config.yaml
num_key_value_heads: 8
max_grad_norm: 2.0
decay_fraction: 0.399
max_seq_len: 768
train_tokens: 140500000
MLP neurons of a small language model. Each row is named by its layer, matrix (down: output weights) and neuron, and shows model dimensions 0-95. Each number is 500 + 40 x the weight over its row's rms, rounded and kept within 0 to 999. Numbers have three digits each.
After each neuron's rows, "fires before" lists the tokens most often just after its 100 highest values on Wikipedia text that the model never trained on.

L3.down983:543473430533451459481507503481436459536541497530428527532512535514539542502437513417551511514475506430489471437502519514505525474472491476517511512508609514463595516445511509465531521510551458553489502453519577526492471444500518499505549506481512379492486463491439484511465487461581511459
fires before: "===", "==", "|", "="

L3.down400:531556512518545408472513576464502491573466515450466439461524489459409539415585494491441557514453484496479483507478515487484510493517533545499434480419542476471528504533473425475525488583514442496447498557535450439436519499449555506518517583481517475532540518593544462501501512473474481500
fires before: " |", ".", ":", "-", " "

L3.down58:550520518424532558482508480466427467496488534484519472561532448477523441530544528526489484458509479532493523440498442545493540520512496525558484504518476492478486452527498517530489510470488550457473516525568503464525478513484457547468490425549515440481514498526502473468518484465429485510
fires before: "|", "\n", " ", "-"

L3.down982:512477515589531457482460465500456481480430517538571506550511517514461427488517514520418587434459540552507548481486467505482484470525568471488477466524433533473470507493554434580544512523516464502538430519503589514504592562524425538402519562416549471460517472529548458498471452508503491472
fires before: " |", ")", "-", "\n", "–20"

L3.down333:469482520477574442456450453552567486479528462504441487572456479486491580522609489484533553500461496558483523503530536457510575476484560471522522472465490525469472530447492519504436546578527432491558518434568530451445483533459432454483472534469541497462520504487514579541523523529506503583
fires before: ")", ",", "″", "),", "°"

L3.down388:530490513476490496510441545460502477532475527517508485457469520511503468531478549451535483431564453494490523447452518485563417460443547498446541465501415526499547551503485503528602495501547525555510563506420531491465534460484605459499519524527448494498571473552435475574531504510571508496
fires before: " ", " |", "|"

L3.down115:503501540513472519519529499494483521539561564524558513460513502431497477449430563497560523511536560518430563464465457503510512527527543524443508448544453502516417529588490483447477484541472432485560540469492508504427564482526515504515531480597441473516552460495450534521523411414522484482
fires before: " /", "as", "N", "W", "E", "or"

L3.down688:653535487485506566542507488478525543489542482475468483495441502469517552505494545437495443455536445504465518475561501510533576485469577529513428516474459460504483455506484483517460505510424419530483502487517484494552517512549485366560425529501494453484380490535471501508525499534487505545
fires before: " 19", ")", "),", ","

L3.down223:529491552558524543476537511506430465496504500480458577450485522500556511507501534517521595505494524466489518507552486429499474468483550495505434550451531556444494512553560453490512493493461519485513514465528563515470488515540424484482510496512464457504499527559453571413497453524519465485
fires before: "N", "°", "W", "E", ")", "."

L3.down872:550515534468458556541491536485535503415460587488439486491400518491504548531492525451506508470456515489506534470479543523471478459526432551464522489541613522452518515498533510506543474510474419477431523512467485462521468487439501462449514413549454486486495510544527502542472467535554453537
fires before: "ft", "ur", "und", "ci", "li", "on"

L3.down523:597540533422503466537538407519476460412495500521516525544521485504509542484528471502512447547470555469499492515535483537532519448553464384549510481407536469446434560443508530444520551491536589478461420443453421521517521470467505450436456486550542499530485438513531528529487508410511487524
fires before: "s", "K", "C", "G", ","

L3.down637:562496494412521519528491513436455488566482538487463444597499469492514472531531536492506494470457539550481581422491511487497581511525511426579558459467497492503488431480469465509471521481512434493524515532506517521536481528479447527503484476531507419463526488483528556437502492434419517492
fires before: "\n", " ", " 19", " B", " F", " 1"

L3.down778:610547573497475517462472540537526547437535511534491507406503549471519471498537568492549532481508557518451556487548508482512508497519516532515451471453489509503438613508483481475496472534488503505533486462543433456434494465494441516505513514541470463504526549463471573467460599516505487531
fires before: "°", "N", "″", "W", "E", "′"

L3.down499:471493470503541407528410504509449525528483459458538523576508561486488488497563441453494470537463523494473537506465468524510494511506511482481541532512496563484460537482495573507539441471398521490542542465526544522471432509447492526585517474491464483491534531566524515506545506488513520557
fires before: " |", " ", "\n"

L3.down269:549529583493502563488493470517460411486521543494481497573490443464572523549544543471608536483443557558544499447501486475574519490521524489489492514481410496531549494485492472412490478488506456462527531524471525446519442555456494505493597514606553440535470445506475468573495537538557489466
fires before: "\n"

L3.down92:518513511384539397548447502577420510477488557458476500519503464459509520526579477457493496511484554468458535498507487487469530465465578439466561499484521550461492518484539517489503576505476443532493539440488477488495526539477495500505514538477538424510488476568449524453552517494457500501
fires before: " |", " ", "\n"

L3.down296:438539470509564462514448510488500603532506470436489458459505573509471587536459528487497555540483546500536496565489467494493448538498483450464508457454409516475495567507469531498525467510528521483571500480474551483538453518453503544462525426543538468547501543496467536547514498562446447521
fires before: "\n", "|", "-", "In", " He", "The"

L3.down632:542495445506453541536508491431506495433454440499475460449506547502572464500576534471480445500480460378494484555475474472411462469447467508465450468505457486376520525550480434466526498484512507562510584462524520491490501498471534500466467461496648472509466478521457514519508494543497493507
fires before: "\n", " "

L3.down216:488527530436582519516513438467501442550521457466483477522503486482530448509539483493505461521516490464489494491486489516530538512514551485550458523423488483485471492534487543533480464490553614434504498464515471493537509516481487523461561412540457467565571484436545464461528466503461500492
fires before: "\n", "|", "-"

L3.down498:424498449511555474451480543472524563537540433426528531442515506492448527493450517493450512605482429487531422489511468455464456409460493452441532464480534519545520526516525491470490493491466527490511537510502524462570479504505627530451470510428513474453501546452492456582495496543505475470
fires before: "|", "\n", "-", "===", "In"

L3.down202:511508550498534561500553488422475480503493484424510549436544570499526469536526548454480490518535515532442479536536480498496432546515487435476488537463498529475485482506500477435469530552495555500520545433503511540503454442479611545502513440484453517523487546520496496476424569532486543476
fires before: " |", " ", "\n", "|"

L3.down597:462451479566512541498420544500498480501473491510526561500455504516499476482512556534530498525409540432572493513524538495614487449486563480487456467447545478545467488525541490501466477520525584487551422549546463492499507501417459574439450485570531521507530405492521490556573502598471484525
fires before: " |", "\n", "–20", ";", ":"

L3.down215:465507488476476460467539529504505566485500523488501482595375518451522461529511488510530447500518517549439486538567564511431489541525469487480554505477496524533492509459465541440511496491527436459515525494490487498522557444501494482496522404446560462529583409557431466459483532529524511505
fires before: " |", "s", ":", "ed", " of", " "

L3.down302:472457472564506544449501530447513471521512526499478567467388474506512555577446496472464482581551468446517416454508496465487455451499569481517587504455514496494507522454492557474467538534510539507522476514489509467511458497492501539476513518543510436443512511451441474492530520446495494531
fires before: "|", "\n", "===", "-", "D"

L3.down800:371506488503513508432478530486496502501530498518417471424501481479518543453586490425563536567515608472510486564460524459433474508547499436511462592499444517556546471497502477459508532444502476520521489500457498431472510499486529523547520476486470462492505450514485509515424509451569538524
fires before: " a", " the", "s", " an"

L3.down835:426520495504534492465474458513474517517481519501441552464466528465513511483501492497460519525504533536435519526543465442473531479530563542487521468412551511447533463519480525409535497508497479415518504464518505494412469532553500498526526579499547522526455461547449525460543506433452522532
fires before: " |", ".", ",", " P", " "

L3.down114:436431541510530456526569413437537449546565446413517494504527511464493470575537495513487518503480450516464514531511484508527552409463583451548602524514515555506428518541447466505438548589441457520506490486521484428453524518523505523545503499519459470502501571537521516458500459422487487514
fires before: ")", ".", "–0", "),"

L3.down932:502471456471555510474573533512464467509470464453464507430570579518489575449488561439540590501472448485477483489474442475475442436455451466517488495441528497468517544490502509492500496554453519503460478519533539537510493445460549576459456432490508505458481556539539523491504522500484500492
fires before: "\n", "==", "In", "===", "The"

L3.down771:398561464568493543462516460396466503529479491487522540488495464556566437516528503479531539518512458504499455466507502516476449444506439404473406579501485457430489484474489479546475475447531534401535491594505498510530519458461551485477508481559423544534496543573485469539446412509551470469
fires before: "c", "ce", "cul", "il", "mi", "rm"

L3.down981:526496472486399511505431526474570480499498547565490491402586513518482540494572527557526432558549471440564559489461543473527474450510546501475487503485534509546512524501416554449452568509507491478525510486535459427585512551487572515519470507460583533503416443513436449528519465493545456509
fires before: "″", "°", "′", ")", ".", "11"

L3.down455:562473520413478511534569547428591478540421440467520498533462509572503461525563489491443541452456467491516517476532509468526484564525507493476464531509508523449496440499586551477519507481535452408457476497525474524510479465473515462553468480504466467509463493469550417463464451448440534507
fires before: "s", ",", ")", "ist", "d", " |"

L3.down733:523504527448616506503563494455461462529502475519468456546540456517526434485555527477460450493494474476536508421466452538498478490477555459567490536454486482495507510505445523541478469513497552459499488474521516434528473485417530542418545438534475395508551507478535441448539507482491473525
fires before: "-", "\n", " ", "|"

L3.down260:419465446488456426480427459526510465495527509531497570497498555558518515483505497524478565534491537422497460521499500480505553494488544528480472498484519472428601526499459572473565489505549431514492510443512528570490513476524520466490581594488540458515479448512463517499473469497559510488
fires before: " |", ".", "==", "\n"

L3.down951:482505566398485546465523441505549513475516478479467430526564447572485466431499426505517507499524485482510553551539536532511501530505518508579528542424547479507477489506524537558488523485512514471534448496476479562438488472392541528518501501560522555501500476487534543597445473431482513515
fires before: "er", " of", "west", "-", "d", " Vi"

L3.down110:509521541532499478529468506523439467452531566521605461500468482518533520441507454523510452430504479466462530527502488433490474560505494499530507488466475432474535518502578481495635502473524511562405427452450469489433546470502500455512438536521471452438554538400451510477458529523512500547
fires before: " |", "al", ",", "and", "c", "s"

L3.down425:509436524473530496475478433452428535545516436513476515452542551512570503440465468526527448496496544534506501461449488499434440544475463411525514543541611494474520490520517490582543482539429492548540441458443485565527465533523484499462460495533483521513509508551570550515464476516443476508
fires before: " |", "b", "%", " (", "s"

L3.down949:541526478550485518463554479516520488428522473543508467507531544523428471505466578472503577473459515518445567482494497487490546463490502478475470493496455460493515520531482473462456545591479450536487575621398431486534544446490491612463533514472482498480510455501516394528518478504435563492
fires before: "n", ",", ".", " |", "\n", " of"

L3.down48:536540547468607526482521491465498450539504464475517455546517431499509435498555526505461439516498478491507512444491484540501503493502532489540452517470453515481481468537467532529430446472504594389474484513537462440568490525449521512427533413531476490549557511483538447429520508460453477482
fires before: "|", "\n", "-", " ", "19"

L3.down82:600445529476538509478565524547452510490446559542508491568470494530540504538504545532523504408476451583558523476471496483560452493538600503496493478384513428502455512550546487475470464567479460468450486507445507437509562482385499524483537458541550454591497469538557487540491551513491480490
fires before: "\n", "C"

L3.down912:473539544507532612511433520485570508527453558477456462486529488489462439464546562453450562520532552451505471498523541531507453504550483503472554459450427529496550463485510486429504454608431484539467502539498535513447514549489555507528501485500423473485582450545439475482466531592416534549
fires before: " ", " |", "our"

L3.down414:461474485453503424492514478475508473425523489503468536494559535439432490559509511506467538499484555499425500505486454503474526499470525494418488466525523543521541501464532515500450622514504496499532517489464471534527512558441498561499521508492468472555519563485512548492506525484461537559
fires before: " ", "\n", ")"

L3.down322:565488519507441506511475518528499521515510584521502460528476499497470518491472493475537490495475508504495473579565466469491486476518500488437374501515545461463499563505520551454552498529462505567402531505524467442482552561472491471512458516532576501492602492523518471440449474505452437467
fires before: ".", ",", " and"

L3.down889:552492521515502530515431497484481521531529458469505517476537505506527493448444504479579550454501535514519573484504504447544492532479498519523462481505563463435507486427519492489544572443456519582563523505582466466545477452476448491500482506538527530510487510486474507521431402503492538511
fires before: " |", ",", ")", "–1", ".", " —"

L3.down80:485537565511483476542488500461465480465490501553576552536480495477518493537419540560525570472519509437481514570578461464508460532533509527516398530410523493566524540505512452513471503492529487480503508509523527534460491449475469533520547499526527480534551510584534498531498454426523488509
fires before: "er", " of", "west", "east", " Car", "-"

L3.down586:528499524470506479522538485457465598489538520536605472529539557408499501496466478456567514511527464539599492450537490539579486501514521498563475613522447484483530488475473480556491431492493500474505538544542424535469447545483480496505512464490521499533454495480488507507526482471468524477
fires before: "ack", " in", "e", " on", "y"

L3.down78:416464493560528492488471570488445509508540442457486530519440553539596512456542462441524476469511528528439448469449498460550495441492509496459508484483510523499474515535466475455445497488507500558503497511516413562494534535416488513454477547404557542490468388431564471428516532513519570470
fires before: "s", "fer", "st", "ne", "tra", "c"

L3.down923:458469533442526570565486481478471476480425536415504494450523493499496465475522551482550464518534525514485484523443465488500400536528554487419519467517468566479525465539484482488462498518477583562534537589483510475524549477488450545456464511530516456532553479495504458480518470516529500440
fires before: " |", "our", ";"

L3.down661:464488563630545527423523528442502476530586437599526540549449476437543523487473520429525574510534585505509446471519450459499501505509491478537467505480453481479426546493546544572499521485556586484469500518571532524463537604532486525489541529557493520501467511488487516443525511494517498578
fires before: " 19", " ", " in"

L3.down1012:540471491482442617518487511481492534502541592506461475503485493557506519544524553540488465502444454511583557490473492455478487501532512545478470498507484505509510421504428469487485508453452508480490525513530514490523528519522555495509504491528542479464474456473495480473565541412477472497
fires before: "\n", " He", " The", " F", " It"

L3.down762:509464516462487496597515474538529504486511560502526532497518574472502412445478512503534494494598506519472485525512525521497588544516442566544523441499454485465523565522498571439403563557478462471421573457514609554460565448511524486507515496545474478523567540484443526516508532521486542465
fires before: "N", "W", "E", "49", "26"

L3.down307:480482536448484512509545414566501469483471534493560496656517481520524443521543484446492521469579510475522510523544515530587507483493503560546438498430546504473527549480511481446533479512490428442571504586537413535508528540453486527513488488480551497485512436481554448421457509481518502456
fires before: " ", "y", " in", " a", "al"

L3.down686:460471511450507499556580494471560447532484431432535512459525553477481498530527471508497474538515478514434466528546522495532506503493486453482509459500519510513412479533456447454481528584517493495495480524431498525495494470495521511618493461544468493553497535477496527500556440420490500469
fires before: ".", " |", "%", "'", ","

L3.down610:456483540450517441490553387565509456499557466471476556567492479502483550575548495460492494509589502471503544434497582499520514452519484467503535484473552580523508481472515526497474529496463498502594515502495480513499521580499419474479520557487461486499533536483459540446467512502539560535
fires before: ")", ".", "°", "%", " m", " mi"

L3.down381:507509546489532451512499467467485517540550511465455512521482410444521462480517536519529478524515434612498594495502513500569542447506503450561511584460496482510459452585494460500474427541518511511543464460429525509490490515545517545601514531533451424523484539466532541468484460459433518472
fires before: "\n", " an", " ", " a", "na", " S"

L3.down787:471492517504441565477504522471523505476575488449520521487579566496533494530541565548428544493552526521484494451515476449511469509503479475530466547438528543515443500497519444448441451522511534569541520460550547514500552449551488512582534479466481478529474443518510478515448495508541545494
fires before: " ", "\n", " |", "y", " the"

L3.down607:535506477520521539486572492398514507516507472464480499458515501449521527494478489379508428479426455472440515462497574553587505566481522507558450541457452504480529534480501462566509472492477480487502551538524505509458522553487524486460464533413492523431518522482528461552495481435432587486
fires before: " of", "ic", "s", " in", "y", "ed"

L3.down456:518529453581488431555519474557510517442528499496538561535508533492497511502549477482463495489411526479528493522482522497509500605496487538467492496509462534493456464488461522492600497415492423549443510428525429557557553467517410494488463483485512494451466527539519542448479483472465448530
fires before: " |", "\n", "ist", ",", ")", ";"

L3.down448:550459501478515533589506492533493513493455565472476492557467468470464519518527467445474582538496561418451554549459520485503569422520524572492582552524500502520493538540410538463551552525471436468577460517567489522433499535506495462515486513486467487521483483517514545427508519479491537531
fires before: " ", "\n", " |"